Weights of a small transformer language model.
Training: a variant of Muon for these matrices, 354M tokens, 10788 steps.
MLP neurons of a small language model. Each row is named by its layer, matrix (up: input weights) and neuron, and shows model dimensions 48-143. Each number is 128 + 32 x the weight over its row's rms, rounded and kept within 0 to 255. Numbers have three digits each.
Before each neuron's rows, "fires on" lists the tokens most often at its 100 highest values on Wikipedia text that the model never trained on.

fires on: ";", "-", " including", " |"
L3.up400:054135126163082149091155150114183134124057135133108134146057127134088109114091067128179130166144145116054113180157139104169178087123106164156071078100149162118170112137144098168170141123067091145142117166103099187127110135131150085156170165090116144090093074115111145125126061149125119140

fires on: " of", " in", " during", " between", " like"
L3.up324:124069107131161123154134069130149146145156088131065139156093150174088121120103126109104121150124122171160087134121126137096135089143175130137193149116184165157149139134179085142149128149118150164088156161125140118142097120183081123088140130083090102142130076101152127089096107057179130150

fires on: " (", " \"", "—", "\n", ":", "-"
L9.up542:207149136097134199117120162157176106156077149199139132143141126177127090140147117156141103151074119106103095162149189155107155098142155161114157118082155118163121155098109167169097077113112149131080067118148132108113145166108086150145123093151094116130151121098092122109096140132113081167

fires on: "am", "ar", "'", "an", "ia", " ("
L2.up820:124108093115138128122166095120122179142117143096147074133139214130123107133152165150174094160110152137178105117134161178104096166183112190078142127133126090139171155123139132099110108155121155137137045136112167178159109122110096165106141128120130081175114146038088127173111155081121095136

fires on: ".", "ed", " of", "s", "%"
L9.up155:105101102115171076135112125102136145143117123159127197109123129126098118169102114121127064113083152164142104120133142156086087150124121139168115174174156169155074124142150154066032128108076122122148161096119137138130103139149163114160099103166082146099058161109119144157136124143162091157

fires on: " |", "0", " ", " ("
L6.up398:128143106134108110126107115121119094103099134110154138102125093188131155119162082121119091141186128123111082168141105136173121127063111074129121166098089087146178166134166109105193047062160114039177177089144108134187171107135126133102075116229216122083218094128081119096066138149135114140

fires on: "s", " is", " are"
L10.up29:092127137108139113111156120134139112107121167100143098108194151101139167168113148152193137143169136173113116147112131102094099069145120132075169092202184169110161142105160137104075179170104119105121160125131088191076058083136046132129107047155137117092146133129075129087146120102153121135

fires on: " ", "\n", " |"
L6.up105:122126143112098093125110138151181109140163155089169105096111144075169132166155081132084149147114172158107114152130095184131148138078133071158112158147108070108219148136166142108122136147156153141099128144107069134162205161140160083134157098134156105126197127098173141136081133102158130147

fires on: "y", "s", "-", "ce", "ty", "cy"
L6.up600:135123187126193172112068148102156129125136141141166163143165092119119153120127146115204124068074085150121126143064187123065119131129140169131164143081178085136115113088182093127129094138079137133109116102111132125175127045166107163185110084165137142171069145117119118112081104148108118159

fires on: "or", " and", " general", "ir", " to"
L2.up722:173082099102065133134167170137092119141168126143143158161139135158137115088095170146134116122107121063156099202113132116111099112117191137141154130200119141158181099177065137094132108090094154193102088087105116101136100093132168114169114090137123104113088133091090142120166149092143128076

fires on: " to", " of", " film", " series", " |"
L2.up847:136128125141170149157068147174150115110140101132107120135092128141152126118144141179161084159106149119117146154117118051165122117126118187138108146143145161060122129169114169136155124152160111128127096124136166083148098198148170102095151121121123129063143129156095139067149125157102144137

fires on: "s", " p", " S", " P", " |"
L9.up208:104133143125110089154138141160143155096141098137192124180201091119128141143170148140123151139155121137103145092137173087148126144117192089157057173119067113138170117139065116142149063168142081106124139083091096137099037159115180120117147120119122092142116034126137126099093079140109152178

fires on: ".", "us", "L", "s", "os", "as"
L2.up160:091177146107124131113156165187072111115103169113120090078146115143081126147157185122098136152115104089072123090119184127138123118154128133149158120095148163164122128127116171077117127105146172111117149051161112169099151160126140189108131074118117090162106119128098182156097095102142102169

fires on: " of", " |", ":", "ed", "5", " part"
L3.up161:146108120148080090104134165159032162148139127164100127153113118094186046121158196157193063125175114107146156099084132112099114105152098144153143127146126171131119125157120115171139081126173142060158063162149103106160209185104084131122181110142099178127171119144106136120142145134059116096

fires on: ":", " office", " both", " ", "a"
L3.up579:112127135118105199126129135117102150140155169077164100072169120162126112137136092091139089119132100122142154093100127131099134119159162138139179195121134161171132145127216170131116080137154121159130109055140139126088117146127124209116095144169087164115098215153142137126035161129156163121

fires on: "s", "t", "st", "d", " of"
L6.up427:109170149082152155153059122149168072144214179129157124151191138113169159115163185131153144157137136121114116162143109156145131132176118110151106109160122136148110134174160161154124128116185181099166056106137110102119147108125147151124114099091151110183167176165089123099160171102080135119

fires on: "-", "–", " \"", "—", " ("
L9.up377:071129117127168155128125159165148101105123175177121123099145117129129127121167151183203092153103168117171135121139102151179140106119132120176130117116106113148120117136170134141062106165141072094152126149150133118122123136149143051068133113093094130118105131171177135150159083067086182221

fires on: " as", ":", "-", " including"
L2.up689:132123102107126138101147072122166126078057156124135180146121093123134139147078129147113164110073112140100104170100104157180127119098063119127130157142178144154182088150127147129117144175110084111112124110138119168099106130136114126143081145081157096160074141133168162141123117156139123121

fires on: "s", "L", "==", " p", ")"
L8.up320:065065119172113125082145108128178199085143144116118157117173167189150114146164140158140102118136126083137062119108177122117117133085142025139122106185178100150189118146147118085147160146179120110114156087155118159078111101143165108173103127136150114142165124110136180099142147159077165164

fires on: " and", " of", " for", " or", " under", " on"
L9.up1012:115144128137068115117160145127159127138082115184119152120146165153185101150095137094120147137169093118158168208125112095114134088105122125148159176139124207147164174102172078146162115120128121154107105098093148168077097062115096128153141148117105061109137163112092152135172106142139120078

fires on: "-", ":"
L3.up687:143112160086079129128104141118089152096165132128129158135212103138131124137083136173185122117113102134128110049126105178112154156046093071123164120138152123087183145149119103112125088155087185156168115132116130121085114142117114153118132169072142119087099117097119106033099110199112105170

fires on: ";", " |", " ("
L10.up976:056095156101119118054072150111095151098106155115140159133119101082117101111138079106170026107140099136137122092125152161129107093106104151067097102160183165102119146156198090164185141165132110057165073149058130114144135138126124158131105120198178147117096111172162106134107094138121101106

fires on: " \"", "==", "===", " =", "-", " ==="
L9.up716:118103124125105159107133125072160095120117130112186141121093123095181147103171156175187073153084164106118140100180120180148105136087127133122118114100110105092078082113204154149185100167085149145095099088103134129169094105162088087098146114091057100120112111171139217109098074123102145163

fires on: " was", " (", " |", " vocals", " –"
L10.up192:081145084135143120110091130141163170120144100129140096091084119197117171105161135170103172116119083136099140109115105165138122108110093175144070084099104155142086124121100100066097042151139145156124117114096176116138095094126132127101091152127165133093099163104160126097155134093168162084

fires on: "-", " ", " c", "g", "C", " p"
L8.up680:104127178062114135107147112099066112155110109137090147098212130176114145178162104128168089133147113159065103123149078088136140125075127113098101093067158087106143109161137169097139070144101096111149158142188130170082113093149123163104133159126149102089158148085150149138073107170125072213

fires on: " and", " or", "\n", " /"
L6.up637:178137137133110161114084115072145116157121152209145200138110151113170143194110144131139061138186134075133062143130143105139169101097111096168151131079119119113159124088106160168130120132117159105130144145219163067174103119135166078155140129092165133096137132120187111144168147165109097130

fires on: ",", ".", "s"
L6.up302:096133090077136091144162136105107062099141167132159179123158086163156181154185098102126186129109151121155115176135141081132099081127131091119159103100076205142136122158133150166169123118067132122156105098113164107098102149099116124092066127091183130177150117108073052104154119126120183155

fires on: ")", "s", "'", "mil"
L2.up320:116115084099124094140106076101177122109175155152115086146144172138169130119134088147201122157110122119095091138128082181102106152134069185160107123059099148114142105112170132152190159134092111155160149147091144146135113110146146110151162098111099125143101124189123109063137126172058114118

fires on: " (", " $", " ["
L8.up576:137113154121135118086149120169085177098173121154128130142162130145148153114118086224088133184117110165125181123157168075126181097110162161192149127043132079179147092115165109164059149137145142096098078102072144084069096233077085138111082146123134103152176111121125150112063130098106102118

fires on: ";", " |", "ed", "s", "==="
L10.up985:109070087125178126056115133100132192166123125130132156168136164040119087179168199125127112121125192135161152112138147119144128153095164119158085170112117149127095133125100153173109121144132091186188115177142083128144071164097133115111151080185094119112173136107117105088126128133071160182

fires on: " |", ".", " Succeed", " St", "St", "W"
L6.up455:132124144120123136084104164146088114162152149147139126083205147106076099127127122117102133105089139114172098108147175143169137117167178115157099142172114119120179128119167143167192109106130165122140077141167065152163108111144150080126117217110117191135112061149150173115151095092131073158

fires on: " S", "s", " Col", " |", " Mr", "."
L8.up727:058149159058062149162098115153090111095094183142094136150148106110126151128126159074100128148135104174059119136107158090179102113125098054151094138057075173161164154172166121132148092155101124087163075141074106182134137097130147074138119167103234111086132136174108172072117155117094148094

fires on: " on", ":", " ", " until"
L8.up229:194086077105141110143086137114098098103081120150126128093155152157135130141120077066104125126112100122153186099045108100093126129124130131065206151141127164140122190156149141142151124118119135092094111089113168112139062126106090195145134106191130131082136180125126172138090115122113120139

fires on: ",", " the", " at", " ", " to", " At"
L10.up837:116101133175180070139136153083117144123133146118126142111178104167123148137130142140102120094140115122144073156129110143111150117123114199124124076147106134073186133138168129160186173079098146129146192171130149116122176120161167107147148086107113148090204181081133161138138140120152057120

fires on: ".", " |"
L2.up23:031047111100152136115142136105167099122131163089154135083174114121153127135134147123199105106123145172163129185134170099178109166140121121126077154107104078135084141107163146118135220146171112181156105184175064118138148161131138143126168132109178181109113120126147182130059103097145133139

fires on: " |", ";", ",", "-", " "
L9.up273:107179116155153124085133136108112141147093160136121121172102098091226129138140073111181115135124111122117139149124130107163136113172182089141115145089149161128128115139136093094092127057134121141146089138144129130112099116156189131170098155079101175136159125167131100062128129107071073141

fires on: "s", " chart"
L3.up1008:121121136125166142127099107099162157149138148131120116158110127154103158124106166143181099084114166082117110175103105119120155090118126125093115139131146159082137159135120100195148119229136105141135114123118119136150083123134178079109149154175102118045154146124118125143147146110146158123

fires on: "s", " that", " as", "3"
L8.up364:074082115103116100132077092150189120079147152106158160128152148119166124240083107120146111117147153119157132058109163149120152118101108079107187145188163192116121153155140185151082115145129163138164108125157129158114153100091091184078165102150139079085163164127130162121098122144143067122

fires on: "'", " time", "ly", " life", " years", " order"
L6.up16:132105070167165124107156164148141136069140144072152109109084134131116102116166121138126120101170125091124122115143089160075135167096125158104146050123141075071105134154159164169159099129157083178131149106133126094147084163150092166126188108157053154150089061122096143123146132100117181115

fires on: "E", ",", "-", " Car", "|", "e"
L10.up415:128112130108121064095158122046137152170126099107093150161173144157105139167179116162153091068144158086194085119131165059193181070136060129132146110078169191118130131134126085078084119090101124121111130117138148137146097158133124173160146119129067140113081148114095155104135163133137152123

fires on: ".", "'", "s", "sa", " Chart"
L6.up628:136085082104136127177158154174106148115098130160158101118167132102121130118250128142141126110145053107055030140143120144143103122121075101191140112110066092186145077103171131132160176159094108157155146109180154161106123120129130102172135130171173133162086141148140133140107136051090133132

fires on: "\n", " a", " |", "–", " ("
L6.up526:081173075116163109119095134084122149118124155101121049101132170135172128167123112063196098153148110088146126101182104119090127139067157132104093122089111099141115208165155197119151120167108155137172057102100118121186132099123102113153129134164085185107176149103125166091155137136127147124

fires on: "==", "===", "ed"
L10.up27:084135114203107121139120108092168161096091125084160165208127107196165082078126111120119050184142158159128145124171131145140108121077126100127117073106092070138096182131200143061115144122131161116153122118125149143122141135108192044151124145123087148147097139118123118090057111156094219089

fires on: " |", ";", " ", "cr", "s", " Pos"
L6.up882:182160079186134131101120149049164153090162201104103166154129069094124107116134114094158169135138109151121174153128116124146156110053106135154131110117160121107136100096115093099159129127140128145154096110165110108100059078134200151182073182151099155134076124153141107121152091091145148145

fires on: " ", ".", ",", ":"
L9.up182:186081064079128123131111125137102135160081155073157135060120114159104075144099104148178090122090131127153117111100136119155127127063142098144130189063145193167139054112145154114087152079162063154168138147091135107095101042165138183124130124118083123142148107155149159128033113104114107156

fires on: "-", "er", " of", ":", " |", " "
L6.up932:087164169111117122129138138151115166110185184144153094145126126109155086173164142103139086095104175174097147121141141147102139182146122070162120136075159113156181121154073106096161131159114143161104076166160080112105149101128133144123132160157137171100136119143115121072123164115110131185

fires on: " and", " to", " or", " Do", " give"
L6.up970:118124148154121052116160062188127149191186206151077111168110096175126122153149082175144141108172108149193147148100088133087082170123160161148172160166139065134104079138121159038121124156156121136107065130108126158130098113116201082148158082097194093087073134131068119082139121124133152111

fires on: "==", "===", ".", " =="
L8.up351:120116125152148138157147055156152155101131168160143138152121115152152123128191125123153116181076143097092172158145143115087073127086118131160079050098133102140077093116103134081159153124099181098111110092113110146125110091071167122118179106175182150134139123092161109149091070141165112149

fires on: ".", "-", "s", "4"
L10.up113:120150120093206150130068144138163104097098163088163176168182117132104111105153128165110101120133176100096104106152176159100041168106126106133150134139126108082147117129196157126111152174070122124167165097116122116143121098122137056120085114179187146091115171163111172132109109114113104165

fires on: "s", " is", " |", ":", "ro", " "
L6.up543:099118142110147157136117207188131129123106220144148165137171112088128214111138137096143135059098106143127160166093108096124108143112149149102092121141131090074168160170148113137101119203069115112113116125176164102140113096121189129076063139144098168105103071189101160130130134073119116181

fires on: "s", ",", " ", "-", ".", "al"
L10.up515:134164101166139163208078126148142153078118123149192142096142110115138152195111147126155186073129173126097146136086180132093119157084179188166111145087155141159135079108168138060106122129103123059135179093123098070152126128120169116172093104162135157099052133178152099141146063087136137117

fires on: ":", " by", "s", ")", "=", "W"
L3.up834:138118129138103202124145174179059133100101110073131223169106117147144099089117129159169110146124126098195115111126120107130108148082111147145100100172094141117104146135121160176113117174090094130123098146151072108125158094093079092129181084163091157108089121042097180114139117091169174117

fires on: " \"", " (", " "
L10.up1014:123153159150140100099172154055119172090167164093169091122090146205128140097153112158126139193119104138138120165133137154141135093080147178081138103058096139159153126113121127098087116146137125134123088137087125171147109153153136100089100125068071098120096112120166066122071163114127099121

fires on: "\n", " life", "1", "ro", " ("
L9.up312:068082073106162092077135120158132116135182166196143134093164106151134111132094133169094089147086103132078162156144096090125126114118151105066083113141136090158155078106119106134144097155155134124176119121134157108093125076181116186159132128108046159146167169146118191186106167140141148117

fires on: "y", "zy", "ch", "u", "z", "rg"
L3.up719:113140102073133184136074143143140116136184124138128166148142097130127099095111109094107092118162084190135176187057141088143103195124126136122147135076140112147202120089093168157149145130103148128178083060169132134112120130149103170161112138137170098153116090103107143150135144158143167125

fires on: "|", " m", "\n", "-", " ", ","
L8.up869:102093121151150132157085090144163096105127146185157132140102088166212169100218094114127190138085120139120113137144168140140084137077118144184161089149167117134140088156080123151100160172097118159128154153111129138106146150100169178121068100144182106078131150076122088173138071152135087104

fires on: "'", " vs"
L2.up986:105121085130138104093113115112150084152131138112137144052089114147159070165139095157121167116129123094158134114070154125138171100168142117155143106116054148118148152102161137121179153056166187123124120143134117095102114136153125146058180060163131125120142135134133175095108156057173202117

fires on: "-", "'", " than", "un"
L3.up309:161145159085120138132150120132093170161185160167138097123161133130130141119089123165111143130103113164139156122105120140121190102053098146158114094143106121125165119167164165133103161058104130196199128132156093075097111124102149159139166151086152150180145107133151157107117084135137118155

fires on: "\n", " and", "on", "al", " "
L6.up785:159090118214092120066125076120166179127109134158076168101078092121096121160088184162164176140134099119117096146118132086106155117153136122147162118119159145083125178087182148135147147083112097156072187145188109117142115128140175177122163072152184147126151072168140098130144178119168108124

fires on: " to", ")", ":", " into", "en"
L3.up854:060119125066160103120110136161124154180094136165134121139103156140091105144148144141125114131105129135121117116103100069114136117085107131116135121124149149124125114162136115207166109136130101161135064048143068128116106113157146125072132137127098102098151194123165134084134073138133128101

fires on: " of", "ri", " in", " |", " for", "er"
L3.up204:148097140153102074115210098135165195087114177183128087136170049139088125184116106146116105118099102125116102133135130138158110095068144097152152157126149169189154141086119035155117111142076132117060143138094128138149121100094073116115130128054054127110137105145107158128135146092164117151

fires on: "s", " to", " and", " or", " States"
L6.up282:131099104118131086098061088110171071159085193124105173126142183130118125174139144153137087140134122081145157146112139125172152141135154120174139160114175083076084158127136142163100122200149128102110130156144091107147151059145149166155160125090085153146103163085124183156104137145063161142

fires on: "-", " of", ".", "ing", "e"
L3.up714:101129140102128071120102125134153092113142187106121133176080085147092127170140127111123137131166114094117108121083128208117128106170119098122109127117123163121091159126163159176169177144099141147149108125086104086100082141097040105107121117123139160105102091224078133186164183121157164133

fires on: "il", "th", "y"
L3.up812:107093143075123141150128101117161100109069111135158203148141083073067156153121109123134144088138083106118077137091158067138106146129128164151147159097102105138181182113128176103100056157119102107157114130107109153109088133148094151112066136107166163140100138120093093153101128151128152099

fires on: " |", " ", "s", "f", "sp"
L8.up1000:134147153067077157105127115137135090120137133140180133172148128155135193102152148047174128093095082088137140094073122137166054177081054117099137115145062184093127135143141128189166108162153117137101115167115125086201119109119166164104098162196149099079147104074181129189126120077128134135

fires on: "s", "-", " of", "th", ":"
L3.up111:157125135058108124151097145136138123147133146157116099084115158161141142144148106121225119138169095109177101204144167204053120143176117186130108116124084129120139125150078153165129054137166125143139135122154116116135150076086131126152088118120085091166138127118149093089097155161114072068

fires on: " which", " has", " is", " have", " |", "Me"
L3.up880:124121115099124124118091104159133156124163077098122164117117117147110147195075133176120204091098152138115142148085090127117095114136106130121154178169172167139085147088135160122135166130063097143119135144077133167084147120167091109057136126125105119099108150153094105083134128030159161163

fires on: " |", ";", "\n", " Y"
L6.up776:095130051120173093116104106136130123144136219106147113120157082115234126125137128056104106142118075151170173138063138141072167090109125118083081137167191161114140166101069111125121088138139091114152116133091116154152125112150146190120104138143121157153152148140183110080122066085115137121

fires on: "n", "a", "ect", "al", "r", "in"
L2.up339:134137140105156083131150124161131130119107175088115061130117176126090125148105162144104185107093115143160083220111124056148153085162102138070121159139180137098128102151129170113101102201126163116094076068072089119137124150150133114186150115093177169127119138138177121125102174169129099115

fires on: ".", " |", " the", "@", " at"
L3.up673:110100094100097116161122161164123166093108129062164089121121113113123111145146083133137094113106174138031104204122151155160085109135111133143067150081104110151126119097146184077110151125157169062023137112146087090141146093131093103121130161127131121152126126156193180072083173139093129119

fires on: " St", ".", "1", "7", ",", "St"
L10.up514:151134074081148121099137140124119131131136124163130107098156151157076126138193064103106161148087152129133086158145103108096105065142136130145108075126095108113106071179142108126157220075107124155144129191170144092190079091158123132130126179081103141120161059099082107121125107129115141114

fires on: "\n", " of", " W"
L8.up97:105152166104150144162116078143166135086161116197130121131099151090164074084151104121071169136118180128136148128127089150115163135151088081188094117157141123128130110159168134118176132161122097086118146146011140147086155084117113154083130154191155148103130117126142064116123113119159095080

fires on: " |", "s", ":", " based", "az", " vocals"
L8.up992:068138190120093102205053108136125136148072108149122171101129160103175144210151158103130066162109182138037125139145154120194063123081179088130156123078063075116122156141137148080131111177158099117131132125110123124165105153132143111117112116132100115119131075198130158129138096108140152156

fires on: "'", ":", "."
L3.up246:096083144134102132157126160186063088163135175156168147126080140156079081186108114096138093067094156162181167148133115117180151125120100165125085134138092103171153123141134123153125176146144101124142127053123104128083109143140116183132148083195138148153142097068134206088128137109161170119

fires on: "\n", ":", ";", " GER", " called", " named"
L2.up956:147165086132128161124113158118109100134121196166133164113144132164146139096092109067113148145127126124093102162049126125146160165146090125119092132152097146111115125108125144034126139141182133106134147147050107135068147142139160129133114136116109155102178158079160103094119122160122134090

fires on: ",", "er", "al", "e"
L8.up43:067121051175163093091195150099091141137155146107194143097122152104117116153228126108132143151161177127154158171104068116134072153121113130185142149123149193132156119056165105121161094179100135176108120142174150086111132152194169132124127097150122183123143070143088121131111131096110152185

fires on: " =", " is", " (", " was"
L2.up376:087184122104106093185148150099169182086147202095149161094152168189143146093135123105149155114144092127154097122130163154110154104120077151171158084075092077093150077223116090090158136182176164187111096098166093168127098102111117093134140085118118119155079153034133095110171097160163095109

fires on: ",", "ly", "tor", " death", "al"
L2.up959:144129174151122113132167063163140166139146155145144127113168133168151187138143157164095100115186162119111115126062072135116142091136127118127117149121142107140199141147201125138135112183147183121146196136149129100123145173139124140159173162101104100133112136180102126139149094065000164123

fires on: "s", " ", " in", ":", "\n"
L3.up178:148142129147175116155167098070143090170092167133118157086144131148150108086118129131190157180143107137088136139143091145139132122092141177117137164092134168104180096167173121213138087092090097091133154120170146108139125112158133143144108096143130160103130092101174113195105084145170074146

fires on: " |", "ing", "ed", " and"
L2.up387:088181072107137142063100065136084126131122139180069139116194105164091125176123152080136125092128168035153082106114095156096186107135147162131189112174140105127094177121120125152170033145124163096134134133116119132176096118120127079133147139094157134132119128201135070119167131166131106109

fires on: "'", "\n", " access"
L9.up520:087115110099115119105149098150127157105167145153131136122066132088179119134099105186105087113105113119104151135098173101129139116116157120124138177114188133076115138069120168085114051091167140111151129139153194102151124219162121141147106146111119109113118157107107164150157133148099103118

fires on: "s", ".", "n", "cor"
L3.up209:088141162121092114114152091207169134128158123121126113101092115110135166088100163122138177142136079122067113118120139158135113079071151105169183159067134116108161156080172141093106167178100224106140155108149103109090065131122134110163122153163130077131094180125125152100079109130142141151

fires on: "ed", " and", " or", "al"
L6.up93:104163088137130094077134114075127136157169147152125161134163080088111120117150177086115148162164122161147131149108163138144111120092164089121120104101182135127106150066107155140088108129097156122128101173102162025183092086112178107108156143111124158060082130104103065139092137192110148142

fires on: " the", ":", " at", " by", " for"
L6.up816:120113123150066115098152112144115146098092113155138204144118096135163103136122103082194161061151127073096090100134094126148119141124097161118133135111113121114166167123164179092152135143088125123180146189144130107123112103090137075189135118157075103124161160063157124123112126171153100112

fires on: "1", "0", "9", "2", " S", "s"
L10.up25:092154058160141100191122147128136152129128121143102122119134095131102119122120180118166185067109092119176140092132147132147159149122184110113118117141175102132139129150139172119114080160123103117077165157037139075110149114097111175125078130168144152124120160140064146156094168123163124098

fires on: " S", "==", ".", " \"", " "
L10.up748:144127080106179146176108178140140176134150190144122120146177112121126154130140131162112169180100094133097084134070180111112117126101135112152126123073085114151150078102095112084139086126113079130140108164155138087177132128131146039083157182041184093120165105120153107092117113135124114129

fires on: ",", " such", " and", "-", ":", "the"
L9.up979:124156171130115063116084135114128137106106146142164166141184130139217124143100095177127114146112127115097114109112132114147121080136165141143104183094119141189109117073167152144161103160109075141193150127118121146151134194083133144047159133111151176099150138105138137137125097071126131096

fires on: "ed", "°", "″", " (", "s", ")"
L9.up431:077158061084166149093126098105109144085095174134077120154073139137089131141157152076186150144070123172218124136107153128166095194161164147100165181115051205164126171130100157107079157119124082139161187142111168089159093075126077086136137133176088140151122146121139131141118149164169129127

fires on: ",", "t", "al", "s", "'"
L2.up624:083136117169134082155132110098130137136133118162140110134116127092092178126135112167096164133144168139180108163115114147120071101063067178141132102130185128083163116171114123122112083205128164148130149103134164166181165150174127121156162101081178129141142127144128086139155123119070221108

fires on: "s", " positions"
L2.up704:121122153140112104141059111174135092140157145098167087152183125176084145131098126098196115131142128125104092105091133173137104082134108153144116134105111123087063178123198250119167147132143101129146090140221104123089126167119129127136087151116130154178082160140119104181123088114121141151

fires on: ":", "l", "v", " place", "\n", " use"
L3.up977:156136119125118107151141111158115114202102162134069135102064129192134156091147071104164102169141090158133119136108083120148131120149121108080107127173093180104210158158142162093116133094124121088162138142063121126089125134135132135105158074179066097146095111066180149111049123136150076138

fires on: "e", "ing", "it", " that", " which", "te"
L3.up45:174073167118129165116172157160153090097096191114172128161125127141132157158096163141097082133131179134091132085169121099117108131224123121141084131142133168171113169141136091147140107081140163141132077121105129057083125217062132137084097133135089225128120153134131078115087167169108166143

fires on: "cre", ":", " are", " place", " death"
L3.up356:133100138117169088146107152140166158097119100197088141116089115147142161148090068086141139122104127169119112201150062125154076138093131126177092160195084168094179132133149134130146181193126105173209112141133141089139121110139107145121132142134107091116130139101130130162129105120197129158

fires on: " ", " f", "s", "=="
L9.up315:201147122130108139100136138184145114116108168124138099106162160112107109172143129148154115133155131060076094078154185129122115144176130145177123134087179192077164155118121099050128131143098167135144098122166112054137123150157091092138129104116109122072089090167112127130133105117117109105

fires on: "2", "1", "5", "eva"
L2.up138:128172124134148072146064150120132099182129132112085136064154157124090104132111125156112172066094083116185134129112132155139144171170166120147135150159156116129041127123119137122135142137128115122118120074067101129163151154104149164125119108094133176102066085088134155184132189095162144159

fires on: " (", " |", "\n", "—", " them"
L3.up509:107131108139105127099130140123132084134122135152164141071116160113158179165118095157165133101118103178077142114196097124217132139108072139063128088121125115042129098127142101194132153148066079198128180160107107110123140085115155124160132144140065140173102134136105108074148093112202154128

fires on: " |", " ", "-", "ra", " of", "h"
L3.up455:114161160098138143144119101140066094158120187136145112126124053155158107095212148148143107094094143077113102120155078228059085140134140155135125159127126183129121108133088176217195140111119157084152133074109109084136108128081086073111084056090126129144175109149120120154109117122136091168